python train.py --num_hidden_layers=12 --hidden_size=224 --num_attention_heads=7 --num_key_value_heads=7 --head_dim=32 --intermediate_size=896 --vocab_size=1724 --hidden_act="swiglu" --norm="rmsnorm" --norm_place="pre" --norm_eps=1e-05 --positions="rope" --rope_theta=26100.0 --rope_fraction=0.75 --qk_norm=true --attn_scale=0.177 --bias="none" --tie_word_embeddings=false --parallel_block=true --init="uniform" --init_std_qkv=0.0382 --init_std_o=0.0 --init_std_up=0.0382 --init_std_down=0.0 --optimizer="muon" --learning_rate=0.0134 --lr_mult_o=1.5 --beta1=0.95 --lr_head=0.00898 --max_grad_norm=2.0 --warmup_steps=0 --schedule="wsd" --decay_fraction=1.0 --decay_shape="pow" --final_lr_fraction=0.1 --batch_tokens=131072 --max_seq_len=256 --doc_mask=false --train_tokens=580300000 --max_steps=4428 --dataset="wikipedia_en"
MLP neurons of a small language model. Each row is named by its layer, matrix (gate and up: input weights; down: output weights) and neuron, and shows model dimensions 32-127. Each number is 128 + 32 x the weight over its row's rms, rounded and kept within 0 to 255. A neuron's up and down rows have the sign that makes its largest values positive.
After each neuron's rows, "fires on" lists the tokens most often at its 100 highest values on Wikipedia text that the model never trained on; "fires after" lists the tokens most often just before its 100 highest values on Wikipedia text that the model never trained on. A number after a token or word is its count.

L4.gate637 [ 96 160 134  87 104 186 103 205 134 151 115 181 119 147 108  98 127 163  93 158 113 140 125 107 149 137 165 206 116 186 171 151 117 192  83 114 162  98 151 172 107 101 125 105  98 179 118 170 130 169  99 149 106 125 137 136 116 108  91 159  71 113 141 158 125 130 103 124 139 128 138  83 146  97 167  49 166  74 133  79 136 123  98 139 122 114 143 167 146 175  88 178 151 111 150 131]
L4.up637 [ 79 126  81 106 140 142 131 146 207 160 131 109 128 144 164 103 130  84 143 121 149 127 133 124 137 150 121 211 158 138 141 101 144 142 134 137 112 102 201 182 157 136 114  96 133 123 163 113 112 153  67  98 114 137 144 139 142 116 110 165 155 128 112 158  86 106  84 147  93 143 101 172 136  97 170 114 119  89 114 138 130 126 145 146 127  96  87 124 106 135  96 205 164  97 169 153]
L4.down637 [103 155  78 116 111 111 112 169 170  90 147 149 102  94 138 133 127  86 125  90 139 138 171 175 142 204 157  96 155 147  57 119 138 127 103 125 134 203 152 135 166 140 119 113 137 134 111 136 146 170 105  77 113 100 154 173 157 168 120 136 152 128 120  71 121 178 151 171 139 255 158 155 130 126 133 142 137 109 162 117 113 110 111 174 127 153 112 131  99 130  90 117  99 114 133 140]
fires on: "ay" 11, " which" 10, "est" 9, "it" 9, "g" 6, "ant" 6
fires after: " w" 19, " W" 13, " in" 8, "g" 6, "ug" 6

L6.gate493 [174 128  91 144 114 129  57 111 110 141  98 184 156  97  90 120 191 118 131  89 131 166  88 136 123 118 122 109 121 107 137 103  88 138 107 127  33 129  97 128 193  99 151 141 124 190 166 146 136 104 107 122 121 144 129 133 201  76 135 164 188 176 145 107 149 107 130  83 150  87 133 115 174 117  65 129 157 157  64 127 188 180 136 159 169 166 122 145 105 150 100 166 128  72  66 116]
L6.up493 [125 174 154 138 161 142 128  90 135  83 122 134 130  78  77 120 170 151 102 108  95 150  75 158 126  93 120 144 155 125 103 163 165 159  32 132 108 135 117 128 157 131 148  82 116  99  90  94  95 161  48 147 100 102 157 163 156 151 111 124 146 160  98 138  46 113 142 109 113 115 126 116 105 144 168 126 118 208 145 144 166 119 151  88  75 143 170 145 100 176 133 185 121 161 106 129]
L6.down493 [176 105 120 126 137  84 134  83 140 149 183 105 146 129 127  92  97 133 182 150 120 140 133 152 106 121 144 107 156 136 123 100 130 106 122 221 123 144 174 173 108 100 158 103 214 117 139  92  74 138 128 108 106 106 131 133 123  99  94 109 109 140 125  96 119 155 159 127 185 140 165 165 133 152 123 140 204 150 169 124 158 126 104  76 210 102 143 145  95 137 121 100 168 123 115 105]
fires on: "al" 26, "av" 16, "ac" 8, "op" 7, "iver" 6
fires after: " f" 15, "e" 8, "el" 8, " de" 7, " qu" 7, " he" 5

L4.gate851 [ 97 182 161  47 153 127 124 174 125 145 125  87 133  89 163 125 161 157 131 136  87 120  54 167 151 148 131  91  64 180  63 159 107 104 190  73 140 138 108  68  99 154 136 130 124 206 101 140 132 129  96 159 159 137 119 128 113 151  98 144 104 115 147 108 167 142  94  97 160  46 126  97 143  96 154 118  96 172 133 138 190  93 142  89  96 151 172 106 159 106 150  78 167 113 116 143]
L4.up851 [ 99 134 127 129 139 114 143 153 176 119 104 132  64 125 157 157 130 159  61 127  71 174  60  98 188 149 124  65 108 176 118  91 171  90 142 180 119 137 117  56 152 127  71  98  73 174 114  84 134 129  85 176 193 132  84 174 142 161 137 131 130 108  87 115 165 101 136  83 165  88 122  66 170 133 161 175  86 191 166 129 141 145 115  90  81 158 164 118 104 147 114 158  84  99 167 170]
L4.down851 [168 123 178  77 144 134 142 103 130 176  66  84 155 147 166 138  85 131 137 152 154 117 137 153 162 165 200 160 124 133 132  87  98 108 128 150 105 131 115  87 106 125 129 175 105 149 140 112 132  82  90  93 168  95 151 109  92 167 124  62 115 122 152  82 101 116 109 207 148 110 106 133 111  95 185 152 138 115 122 122 172 106 160  78  55 147  73 158  92 193 103  78  68 109  85  88]
fires on: "ious" 14, " several" 11, "ome" 10, " two" 10, " other" 9
fires after: " the" 14, " var" 13, " S" 7, " The" 7, " O" 6, " in" 6

L5.gate12 [115 133  75 110  95  98 143  73 125 157 137 169  72  92 118 176 129 162 112 130 126 223 168 112 172 162 165 116  91 132  99 124 107 129 152  86 103 160 120 168 181 139 144 167 150 158 135 144 131 157 137  94 148 106  89 194 137 138 136 126 116  83 155  85 108 161 114 155 139 143 121  97 155 107 141 147 143 114 112  72 154  99  80 162 156 136 124 158 155 154 155 210 171 154 121 137]
L5.up12 [146 178 126 113 108 145 134 114 131  89 143 205  99 136 123 137 124 170 150  93 126 106 106 118 125 165 104 127  96 135  39  70 182 171 105 135 152 166 145 126 131  83 128 163 174 136 116  60 111 165  97 162 111 114 129 113 146 111 127  71 200 117 152 111 106 115 128 135 181 103 103 125 144  71 174 133  99 129 131  95  66 121 118 103 109 128  87 163 147 112  94 145 182  65 129 102]
L5.down12 [177 122 111 137 121 155  88  86 109  90 106 162  65 122 127 161 209 169 119 114 143 153  42  96 104 131 149 157 124 130 145  98 114 163 115 127 131  93 131 156 129 143  62 147 150  69 109 179 144 118 126 119  10 149 124 109 105 112 153 119 130 169 147 108 169 134 134 173 170 126  64 161 137 126 120  94 122 151 189 104  84 135 142 153 126  99 148 126 157 173 150 153  73 135  64  94]
fires on: "iv" 37, "uk" 16, "im" 14, "on" 10, "in" 6
fires after: "z" 16, "at" 10, "ons" 7, "it" 6, " g" 6, " d" 5

L4.gate505 [125  80 160 138  62 115 179  98 116  94 168 131  81 113 163 163 167 126 110 136 199 141 133 107 144  96 159 169  40 121 129 120 131 135 144 116 119  95 117  62 145 146 124  99 184 157 121 112 152 171 156  87 157 165 110  77 135 159  48 110 162 168 145 149 116 163 164  95 142 150 168  87 156 156 182 167 148 102 178 143 114 162 102  97 181 119 116 123  92 105 131 117 130 136 150 151]
L4.up505 [108 172 112 135 132  95 176 116 132  89 119 171 120 121 165 186 234 136 127 128 157 124 172  86 160 129 169 107 116 172  97 148 181 160 113 105  94  75 123 121  83 145 142 105 127 148  79 152 128 148 100 136 126 146 145  99 142  94  45  79 154 133 192 127  61 118  91 125 119 157 150 102 114  98 182 163 122 121 155 121 144 137 146 125 134 130  90 130  98 132 158 135  42  63 187 110]
L4.down505 [ 77 129 105 127 110  69 196 146 121 106 192 110  80 143 170 119 156 120 142 178 116  99 201  97 109 125 112 102  71 185  82 107 124 147 139 140  49 133 150  73 125  90 205 143 144 142 121 118 157 129  96 128 148 140 117 176 108  83 101 110  84 135 157 146  85 124 139 179 136 165 144 152 121 100 174 160 108  51 157 131 176 159 149 126 108 141 162 103 169 150 160 164  99 168 119 126]
fires on: "\n\n" 100
fires after: "." 79, " |" 15

L4.gate480 [121 153 155 108 142 158 137  69 119 187  64  80 183 162 174  92 162 119 165 147 161 120 202 150 180 154 174 135 162 136 125 150 187  75 164 109 133  93 110  82  87 158 124  72 185 148 129 100 123 123 128 163 110 118  59 105 187 170 154 121 165 101 150 122 117  58 177 138 119 120  91 121  72  84 127 147  76  89 107 117 105 132 123 139  88 165 124 148 137 143 160 115 146 145 142 146]
L4.up480 [109  86 108 143 174  94 130 126 101 117 120 137 117  95 132 177  55 123 169 168 116 167 128 123 140 174 138 196 161 139 136  94  98 131 138  73 174 142 154 139 144 127 126  90 147 136 137 131 112 143 114 152 124 102 166 101 134 128 156 113 126 114 112 106  94 133 106 129 111 149 138 129 134 121 118 138 142 218  93 108 143 128 133 108 135 127 130 106 110 130 178  93 159 132 222  92]
L4.down480 [124  91  66 149 125 115  75 133  66 113  90 100 106 118  79 106 141 114 106 106 151  98 147 117  79 177 153  89 160  93 214 102 112 113 176 121 132 119 153 140 174 189  82 204 117 137 104 100 164 154 115 169  54 146 182  98 191 138 114 174 104 131 165 117 176 191  61 134 135 164 120  80 119 142 119 143 101 168  89 193 133 126 143 104 136 123 144 128 114 146 137 190 127 175 167 129]
fires on: "en" 18, "ic" 15, "at" 14, " •" 12, "av" 10
fires after: " N" 20, " n" 15, "-" 12, "N" 10, " pol" 7

L5.gate500 [172 146  95 110  48 105 165 142 135 145 137 145 119 184 115 172 137 150 170 150  63 106 153 187 163 141 108 144 142 102 162 148 174 131  95  57 108 124 162  68  44 149 113 120 110 123 113 171 158 134  94 119 134 144 128 131 117  94 125 162  65 155 122 141  96  97 117 109 137  60 122 126 111 142 125 114 178 137 176 170  94 103 173 134 114 166 177 150 104  97 172 146 113 133 113 154]
L5.up500 [141 174  89 174 129 117  97 127 112 125 154  96 151 134  96 133 137 122 147 134 132 194 108 160 133 196 146 133 138  58 118 127 160 141  31 166 156 140 148 118 132 138 118 120 104 143 147 132 125 156 121 158 171 144 154 100  95 101 120 139 125 118 121 149 163 130 166  98 162 128  78 139  93 133 135 163 188 140 161 133 150 203 173 170 115 171 102 172 134  82 138 153 119 208  92 127]
L5.down500 [160  64  90  88 124 126 161 149 133 138  90 147 157 130 118 129  83 155 147  98 119 149 175 159 182  56 139 118 101 131 104 123  99 129 131 107 137 145 153 116 136  93 121  98 117 117 162 134 144  98 174 152  90 133 169 190 152 190 109 106 116 109 173  95 117 123 112 117 100 116 129 154 130 139 147  88 156 125 149  66 110  86 140  98  71 197 154 157 106  69  99 141 111 151 127  99]
fires on: "8" 38, "0" 19, "ast" 9, "5" 6
fires after: "," 37, "1" 33, "b" 4

L5.gate591 [154 108  93 142 101  92 255 149 123 128 129 156  89  55 122 134 115 110 113 124 110  73 130 129 187 117 173  84 134  93 101 162  90 134  98  92 131 157  42 161 155  99 172 116 142 192 143 126 138 115  82 156 129 101 141  72 125 112  80 101 100 142 142 171 176 177 134 121 187 147 122 148 140 118 135 115 101 100 138 120 196 156 120 138 124  96 118  56 150 112  88 169 109 167 116 121]
L5.up591 [125 148 105 103 105 156 146  98 138 165 160 146 162 171 166 150  99 138 100  74 151 163 138 117 106 190 112 131  94 170 113 159 153 140 137 145 139 148 119 178 114 148 183 132 138 156 176 110 120 156 104 147 204 165 114 140  90 149 102 112 154 111 105 152  96 131  75  99 196 184 112  88  70 132 158 140 160 138  99 148 114  92 123 142 145 149  50 116 143  94 126 139  51 122 127 159]
L5.down591 [ 52 152  69  81 118  75 118 137 165 139 152 151 122 142 118 126 156 133 134  79 117 136 146 130 147 158 148 150 145 124 122 114 116 121 153 171 131  89 132 140 145 120 135 103 120 159 179  98 148 125 155  72  70 127 169 117 131 154 134  90 158  88 195 189 120 128  83 119 146 102 148 148 116 136 169 131 160 162 113 155  92 117 156 126 153 136 142 124 174 153 148 162 129 146 166 107]
fires on: "\n\n" 82, " Mc" 6
fires after: "." 36, " |" 26, ")" 6

L6.gate676 [121  59 160 168 123 129 172 167 173 161  67 185 136 112 114 133 109 197  91 134 187 103 197 128 136 130 168 121 118 143 135 178 117 131 117 180 145 148 159 112 115 120  92  61 166 145 145 101 157 110 119 106 130 164 140 173  60  84  80 110 133 185 146 127 105 100 156  91 130 101 156 118  53 183 113 182 103  66 121  79 134 161 165 103 121 178  93 148 121 122 152 122 129 112 112 171]
L6.up676 [142 161 143 112 131 143 183 137 141 120 136 151 109  85 186 108 145 115  46  74 174 128 138  97 195  84 148 122  79 150 128 169 137 136 144 134 131 134 181 116 119  73 117  95 151 128 100 119 125 148 160  59 142 129 140 130 114 126 101 149 140 153 120  83 117 183 145 159 139  98 154  60 132 178 193 132  99 137  94 193 169 181 115 135 102 212 134 107 162 138 168 169 118 122 102  72]
L6.down676 [132 166 121 104 131 141 225 149 149 138 151 109 135 113 158 111 147 117 138 114 214 111 156 137 182 111 155  94 153 174  75 140 177  82  88 156  87 196 132 116 154 116 185 113 123 166 178 151 129  91 107 113 114  89 131 150 177 114 116  48 133 128 149 116 132  93  72 164 125 121 111  87 169 131 142 172 111  94 105 171  96 174 170 142 150  86  52 166 113 136 125 122  88 170 129 108]
fires on: "\n\n" 95, "el" 4
fires after: "." 93, " Lab" 4

L4.gate234 [110 114 146 174 155 152  83 123 174  70  98  98 141 104  77 165 149 160 111 146  84 108 124  93 149  97  98 167 166  76 100 150  55  57 140 126 142  75 101  87 113 135 117 112 167 122 102 143  81 124 146 131  84 158 155 146 155 126  69 176 128 177 150 140 117  61 126 166  88 131 116 167 100 105 173  56 119 137 162 128  91 119 103 108 136 125 139 117 163 145 105 153 139 103 108 121]
L4.up234 [136 135  95 110 155 179 148 182 103 106  82 150 168 116  88 204 143 150  75 123 152 156 117 166 185  79 160 120 135 172 154  74 128 130 118 131 160 107 168 147 123 183 167  90 137 113 128 152  90 174  68 183  96 161 156 120 126  97 130 129 156 122 119  86 150  74 148  91 190 142 150 213 114 149  81  72 113 125 131 147  61 193 110 118 144 135  66 135 141 138 102  65 142  71  94 130]
L4.down234 [ 83 163 112  95 138 127 110 157 169 108 113 193 165 124 174 209 134 147 136 148 145 177 144 162  83 129 103  75 153 128 133 116 158 115 116 135 168 126 165 117 163 113  53 177 144  63 134  89 121 141 186 128 137 114 131 123  97 178 121 165 105 101 145 119 186 133 142 104 157 125 161 168 171 104 174 116 109 113 133 126 100 185 143  95  68 110 148 102 160 117 190 104  72 194 130 127]
fires on: "att" 20, "ide" 17, "ett" 14, "s" 13, "itt" 10, "est" 10
fires after: " v" 17, " s" 11, " inv" 9, " m" 8, " b" 8, " M" 5

L5.gate608 [181 135 139 110 124 174 177 109 130 119 178 126  97 170  95 149 140 121 141 120  75 123 115 165 125 166 178 164 125 165  90 102 147  56 176 169 158 105 124  85 129 162 108 171 112 112 152 131  12 122 108 128 135 104 118 151 121 158 139 156 166 141 136 146  60  94 125 104  93 146 152  94 127 168 147 159 125  67 128 114  92 135  73  50  98  77  63 116 106  90 111 142  83 195 141 118]
L5.up608 [131  93 137 138 129 128 228 125 139 128 102 162 102 121 134 111 147  71 115 104 104 122 105 128 114 150  98 197 121 183  64 164 158 122 135 108 122  84 132 170  49 146 127 148 124  87 129 135  83 139 148 100 161 138 151 130 119  96  79 136 150 148 180  52  82  95 155 103 145 163 119 176 139 170 101 157 130  78 147 195  85 195 102 114 162 127  33  70 128  93 131 112 130 161  97 148]
L5.down608 [111 100  78 156  76 115 106 171 122  78  93 152 156 113 152 149 119 118 108 139 130 128 153 143 102 164  93  96 113 122 162  79 212 116 129 153 133 110 131 139 117 107 147 144 132  93 179 139 106 123  87 186 135 138 145 140 115 142 119 214  83  84 170 223 121  95  88 164 109  96 108  88 133 149 104  84 101 162 136 132  94 207 133  74  88 122  91 106 199 157 199 100 162 156 155 171]
fires on: "it" 22, "and" 12, "or" 11, " elect" 6, "pl" 6
fires after: " gu" 13, " Comm" 12, "am" 10, " comm" 8, " was" 7

L6.gate740 [105 150 126 118 125 111 159 130 162 140 110 184  97  66  81 131 179 132 127 169 122 116 176 161 160 126 135 160  93 133 172 146  97 114 134 122 140 163 159 101 153 126 123  78 154 148 141 138 148 110 127 118 168 100 164 167 111 128 106 117 145  93 129  90 174 178 106 116  48 122  65 148 138 191 140 178 150  70  59 158 133 152 125 153  97 153 140 146 188  47 104 133 134 107 127 101]
L6.up740 [ 87 183 110 148 157 174 121 171 173 143  85 125  98  89 143 135 142  93 159 174 107 100 140 105 162  94 105 161 110  69 135  97  89  99 128  87 133 136 141 109 173 152 112  73 138 154 174 129 151 125 153 156 155 134 100 120 203 178 158 105  96 124 177 104  95 196 160 144 114 119  84 151 173 170 165 117 163 129  71 205 141  89 136 144  87 129 125 190 169 150 143  76 123 100 126 111]
L6.down740 [ 95 152  84 122 132 190 176  86 162  76 137 166 102 148 116 108 181 120 133 175  72 199 138 107  96 121 111 106 171 129 147  97 126 132 140 129 168 110 172  81 158  96 114  30 143  73 103 186 163 145 130 110 116  32 144 143  92 126 133 110 175 104 151 118 104 125 122 171  80 130 129 104 144 124 148 136 137  58 126 175 146 170  79  88 133 148 128 150 144 132 135 151 149 139 106 105]
fires on: "\n\n" 91, "\n" 8
fires after: "." 87, "\"" 6

L5.gate435 [185 137 150 145 189 141 113  95 112  53 181 108 186 152 118 170 112 113 142 164 115 131 118 132 130 154 153 122 185  79 132 143 104 145 119 104 148 145 172  93 166 179 111 111 169  98  67 142  73 119 133 176  74 128 127 100 169 209 156 143 124  98 104 162 142  91 151 135 157 113 101 136 110 127 165 126 186 126 217 113 147 167 144 146 129 136 132  56 161  75  86 103 114 142  87 132]
L5.up435 [120 185 150 136 141 158 158 184 173 117 165  46 115 183 120  99 141 123 147 159 100 150 105 180 126  88  83 122 133 129 127 139 129 103 161  93 163 145 163 210 110 137 116 148  78  62 176 110 110 148 119 138  93 146 195 178 172 181 146  74 164 104 104  99 107  92 120 114 165 102 101  86 153 180  98 132 120  93 123 112 142 150 100 140 113 153 105  95  97 149 101 120  88 122 103 113]
L5.down435 [137 104 127  91 179 152 190 130 194 195 108 126 190  92  98 140 160 117 168 153 106  93  84 126 130 106 142 119 185 100 132 160 156 178 166  92 157 115  89 110 193 106 176 151  93 138 129 141 119 142 101  81 168 117  33 116 189  80 165 161 138 163 153 105 121 100 107 141 140 108 136 147 105 131 166 146 154 119 193 148 113 149  96 163 133 169  94 103  95 124 156 154 131 173 163 141]
fires on: "m" 34, "ig" 23, " well" 20, "est" 9, "ug" 5
fires after: "\\" 33, " as" 20, " s" 11, " b" 10, " inv" 5, " M" 4

L4.gate345 [119  98 164 102 107  95  88 125 112 108 155  93  80  88 116 113 117 152 125 199 121  95  85  91 158 191 113  84 159 137 117 147 183 133 120 141 182 124 114 113 173 146  68  98  98 186 125 121 126  85 152 213 106 137 116 208 127  69 118 179 113 138 111 100 142 181 131  97 133  80 181 167 139 113  99 131  66 123  94 120 139 164  77  95 186 145  88 169 177 111 152 145 125 110 107 164]
L4.up345 [124 104 173 184 106 199 146 160 115 135 150 154 176 147  92 165 126  76 117 109  86 106 128 153 176 121 135  73 172  87 174 157 129 135 166 131 147 111 123 141 165  85 136 129 137 112  57 136 122 170  94 125 107 192 146 130  99  58  99 200 148 160 100 112  93 172 180 139 171 131 164 110 161 120 102 153 147 178 194 189 138 159 164 122 129 128 135 145 131 124 143 149 156 111 143 179]
L4.down345 [123 197 164 104  90 102 127 113 123  91 143 114 165 166 160 143 120 142 159 161 159 164 104 163 176 132 110  81 129 144  98 164 127 134 149 139 146  45 147 160 107 136  80 152 145 118 174  98 110 131 133 117 166 174 102 108 103 115 114 154  68 133 147 168 116  76 144 133 147 192 139 118 134 147 152 150 108 146  70  67 110 110  69 170 182 123 107 128 214 121 161 138 155 164  99 111]
fires on: "r" 13, "t" 13, "ed" 12, "ing" 10, "ial" 6, "erv" 6
fires after: " St" 11, "-" 10, "st" 9, " st" 7, "anc" 7, "ost" 7

L6.gate537 [153 125 133 163 150 124 106  93  75 109 136 165 167 136 104  98 123 150 122 151 162 106 153 207 159 106  89 170 138  97 125 136 137  89  50 116 161 122 185  61 124 131 122 157 150 155 181  61 119 157 115  84  96  93 117 114 146 167 117  81 161  87 115 131 100 116 111  88 123 102 170 141 118 116 184 162 157 141 108 120 141 131 148 122 138 148 207  90  63 124 183 134  85  99 146 109]
L6.up537 [ 92 170 133 132 155 152 105 140 135 118  86 101 130  84 138 129 156 189 127  62 169 120 137 122 176 102  83 161  92  83 104  94  79 106 100 111 103 151 186 115 121 100 124 135  56 104 159 121 168 152 153  86 120 212 134  86 109 175 154 107 142 121  68 178 177 142 185 143 150 124 133 168 144 111 135 120 160 148  96 123 100 131 127 152 113  85 155  97  86 115 114 100 148 116 194 138]
L6.down537 [215 129 102 155 151 146 158 129 127 127 139 101 114 132 110 105 185 103 161 125 123 120 110 151 136  95  98 153 148 107 134 144 105  89 110  93  96 100 178 155 165 129 153 115  89 156 128  66  96 128 142  82 173 125  74 142 143 143  85  94 131 102 126 114  74 131 181 152 138  55 127 158  77  98 123 141 128 144 128 195 167 208 136 160 154 119 137  75  52  62 147 113 156  99 127 162]
fires on: "o" 20, "id" 13, "s" 11, " of" 9, "ist" 9
fires after: "r" 10, "ot" 10, "ide" 8, "pl" 8, "ol" 7, "(" 7

L6.gate547 [ 77 132 116 172  89 124 199 146 163 160 154 121 114 120 114 131 175 115  92 148 147 137 157 105 170 139 159 131  91 141 135 142 213 130 130 141 109 132 163 105 149 123 107 129 121 112  69 154 108 135 124 104 171 143 141  78  91  82  70  78 161 114 155 114 102 128 104 122 109  93 153 118 148  82 132 183 125  77 139 162 195 144 178 155 148 141 137 166 165  80 135 126  97  75 108 147]
L6.up547 [ 86 138  98 110 100 139 146 116 185 152 123 107 125 128 105 157 186 111 113 165 163 132 139  47 161 105 163 112 114 130  80  28 167  98 151 110  90  84 125 119 135 186 136 146  80 121 160 154 103 142 106 151 160 134 142 123 110  81 144 129 137 149 189 110 141 167  69 121 158 167 131 187 130 156 151 178 119 131 141 158 121 156 141 199 174 129 132 222 130  91 134 149 114  83 149 175]
L6.down547 [ 93 147  99 117 106  86 164 112 118 124 146 109 113 123 144 129 166 113 110 192 120 117 160  87 178 114 117  78 130 168  82 113 157 101 140 161 113 127 109  80 186 165 150 191 121  99 124 156 108 154 100 140 166  82 151 150 149  84 104  83 168 134 180 162  95 121 115 154 129 166  93 172 145 119 182 156 141  70  90 150 177 121 155 174 137 133 146 189 132 129 152 129 104  96 115 152]
fires on: "\n\n" 98
fires after: "." 60, " |" 19, "\"" 8

L6.gate121 [ 97 161 144 142 127 154 136 118  95 133 131 106 155 103 125 103 116  80 121  67 127  70  64 123 139 146 166 136 127 106 153 142 141 112 106 130 140 108 131 127 142 123 131  88  97 117 170 107 140 130 100 112  76 155 140 169 144 120 137 124  87 141 130 179 117 158 178  69 139  79 132 177 124 153 183 128 182 125 159 158 104  74 106 174  89 122 165 109 132 162 140 127 114 153  97 137]
L6.up121 [127  79 121  79 131  94  71 140 101 152 122  99 129 109 137 122 124 127 140 151 101 111 109 141 155 126 159 123  72 134 185  67  92 120 178 134 130  38 124 159 185 135 144 125 170 101 101 149 150  25 133 156 165 119 146 123 116 178 117 155 146 144 115 139 103 129  88  53 115 128 140 126 158 120 107  92 142 142 108 195 128 127 103 160 137 148 155 136 164 134 131 141 126 230 182 115]
L6.down121 [128 145 108  96 103 111  67 103  83 148 147 117 115 171 154 117 126 129 103  96 120  90 204  95 149 104  96 145 148 123 186 180 144 120 119 103 136 175  93 147 139  80 208 110  91 128 103 116 105 162  79 182 177 141 161 149 142 138 140 149  92 146 113 191 117 109 137 115 131 114 130 120 152  71 111 142 133 168 116 170  79 159 121 131 174 130  96  31 170 204 156 126 162 175 133  86]
fires on: "1" 76, "resent" 8, "ass" 6, "ales" 4
fires after: " " 46, " (" 18, "b" 6, "\n" 6, " p" 5

L6.gate319 [135 100 143  91  92 102 136 162  37 159  99  92 112  80  92 136 113 126 125 159 193  99 166 133 120  62 122 111 133 140 156 141 155 139 176  97 127 118 131 159 196 163 126 195 110 120 124 166 147 133  62 102 129 147 134 130 119 122 189 110 114  78 173  96 126 159 135  86 153 140 131 121 122  99 105 129  99 117 195 115  85 141  65  97 191 154 175 154 124 102 126  91 152 141 178 125]
L6.up319 [ 97 116 170  85 149 112 113  68 146 158 122  84  95 120 129 119 104 151 140 138 162 139 112 124 180 132 142 152 168 106  87  61 115 103  91 204 178 121 126 137 107 110 104  92 152 116 131 132 159 143  68 166  96 135 192 140 111 155 117 177 141 159 131 109 173 109 129 160 142 115 161 107 118 131  86 176  83 132 169 153  82 126 106 180 148 153 102 131 122  84 157  80 126 155 161  87]
L6.down319 [ 91 125 129  89 176 111 150 133 140  77  97 158  99 140 159 194 123 140 150 131 151 119 141 160  93 132 127  91 110  67  94 142 147 152 105 115 146 127 113 130 136 145 163 205 158  63 176 125 125 150 134  87  94  88 106 117 132 101 134  66 103 129 151 204 159 141 160  79 130 111 170 141 115 156 143 140 149 104 145 108 168 117  88 126 168 102  72 120 113 121  73 137  96 170 141 148]
fires on: "est" 47, " first" 15, " most" 11, "st" 8, "th" 6, "ib" 4
fires after: " the" 23, " b" 10, "he" 7, " B" 6, " long" 4

L5.gate490 [ 75 177 195 158 162 123  88 140 116 144 158 124 186  53 167 137 113  62 102 142 128 138 125 141 167 118 113 132 100 108 112 163  85  94 119 103 144 144 202 177 125 118 129 112 146 120 129 112 150 117 146 110 122  56 134 111 112 152 190 153  88 114  81 106  37 139  67 160 136 107 112 146 145  95  65 115 137 115 163 152 137 141 122 123  49 101 133 172 119  25 125 124 148 122 145 139]
L5.up490 [ 80 192 141 150 123 128 130  74  91 128 136 178 119 149 142 112 139  93 164 122 122 159 110 112 112 193  96 172  98  50 120 155 130 131 182 148 117 106 140  83  87 141 116 124 161 121 177 176 170 171 194  84  32 131 160  80 140 129 107 142 112 106 148 150 121  77  62 157 139 148  90 129 144 138 137 196 143 169 117  68 138 149 128 100 120  47 170 139 144 144 145 128 152 172  97 115]
L5.down490 [107  80 176  98 113 113 104 111 100 113 124 128 131 171 139 153 101 158  80 135  40 159 160 152 136  71 131  83 131 155  67 134 114 159 134 150 111 141 116 116 159 134 141 161 167  37 108 117 175 171 164 147 142 125 107 126  92 134 132 111 106  49 144 124 131  86 150 136  57 198 145 105 165 133 112  87 150 159 151 108 150 161 138  89 107 116 132 111 151  85  76 162 131  67 124  85]
fires on: "t" 25, " in" 10, "as" 7, "and" 5, "les" 5, "e" 5
fires after: " Rober" 21, "orn" 11, " Thom" 7, "ar" 5, "oy" 4, " Mo" 4

L5.gate230 [ 86 120 174 125 162 115 162 115 117  92 144  88 171 105 133 192  91 138 151 117 100 106 120 103 136 122 150 110  97 136 168 139 121  92 171 189 160 146 139 155  94 169 163 147 132 108 167  68 113 139  73 169 113 102 155 136 135 141 154 111 104 158 127  67 114 121 109 125 133 147 171 146  98 141 125 130  93 112 107 145 177 123 153 106  70 189 191 134 125 144 195 147 124 141 143 164]
L5.up230 [165 135 134  96 178 128  65 106 121 148 115  95 198 113 133 109 119 104 133  60 172 126  86  92 150 137 125 137 156 158 131 152 104 187 131 120  88 145 149 116 130 200 130 129 112  88 136  66 120  99 104 150 121 114 122  71 142 116  69 160  93  98 123 146  87 139 208 145 130 171  80 125  75  92  77 150 154 166  56 127 216  96  92  74  96 125 145  81  67 133 125 168 141  80 106 115]
L5.down230 [ 78 125  91 123 168  55 122 154 140 129 156 162 125 159 111 172 116 168 162 162  90 118 118 105 107 146 115  87  37 124 120 116 111 104 148 184 135 133  68  96 114 125 140 226 184 118 126 110 113 153 177 171 104 145 128 156 133 165  94 105 159  71 127 134 131 164 127  85 185 138 102  85 150 109 143 119  94  98 172  75 119 125 131 134 150 132 156  86 157 154 129  91 105 112 148 131]
fires on: "ur" 18, "et" 16, "av" 10, "ost" 10, " football" 7, "od" 5
fires after: " p" 24, " n" 14, " N" 9, " P" 5, "ional" 5, " r" 5

L4.gate542 [109 127 168 102 177 154 187 113  73 130 194  80 178 135 203 138 150 153 101 122 127  85  93 144 161 109 158 119 115 118  97 163 107 127  88  94 115  93  88 139 107 159 167 129 112  78 189 173 134  99 127 105 124  57 105  77 124 161 116 144 110  97 157 131 152 126 180 119 140 125 157 161 115 109 181 102  98 106 114 200 142 101  79 100 137 129  65 127 159 155 105 180  98  96 126 173]
L4.up542 [ 45 137 194 139 190 122 139 114 172 147 140 153 108 121  92  81 185  44 157 138 153 108  98  79  79  95 151  29 115 105  99 128  48 103 122 109  81 107 110 123 144 167 129 126 176 111 127 132 127 115 152 121 101 108  80 138 176 178 112  83  83  71 146 161 132 152 163 115 164 111 131 128 136  81 114 138 119 120  97 146 140 100 151 110 116 126 180 125  76  86 146 137 135 113 146 126]
L4.down542 [138  85 138  74 138 100 133  96 155 156 127  99 130 172 127 159 143  78 158 151 174 111 130 101 141 197 112 121 122 107 127 152 174 122 127 135  39 142 122 149 134  98 127 123  56 139  87 133 119 145 150  93 111 125 109  85 174 124 133 164  59 164  99  61 117 150  82 132 161  92 125 161  93 124 129 134 151 117 129 123 138 135 130 127 144  97 117  94  84  90 127 102  69 119 105 165]
fires on: "o" 35, "n" 13, "ull" 11, "l" 5
fires after: "k" 18, " B" 8, "pl" 8, " b" 7, "b" 7, "v" 5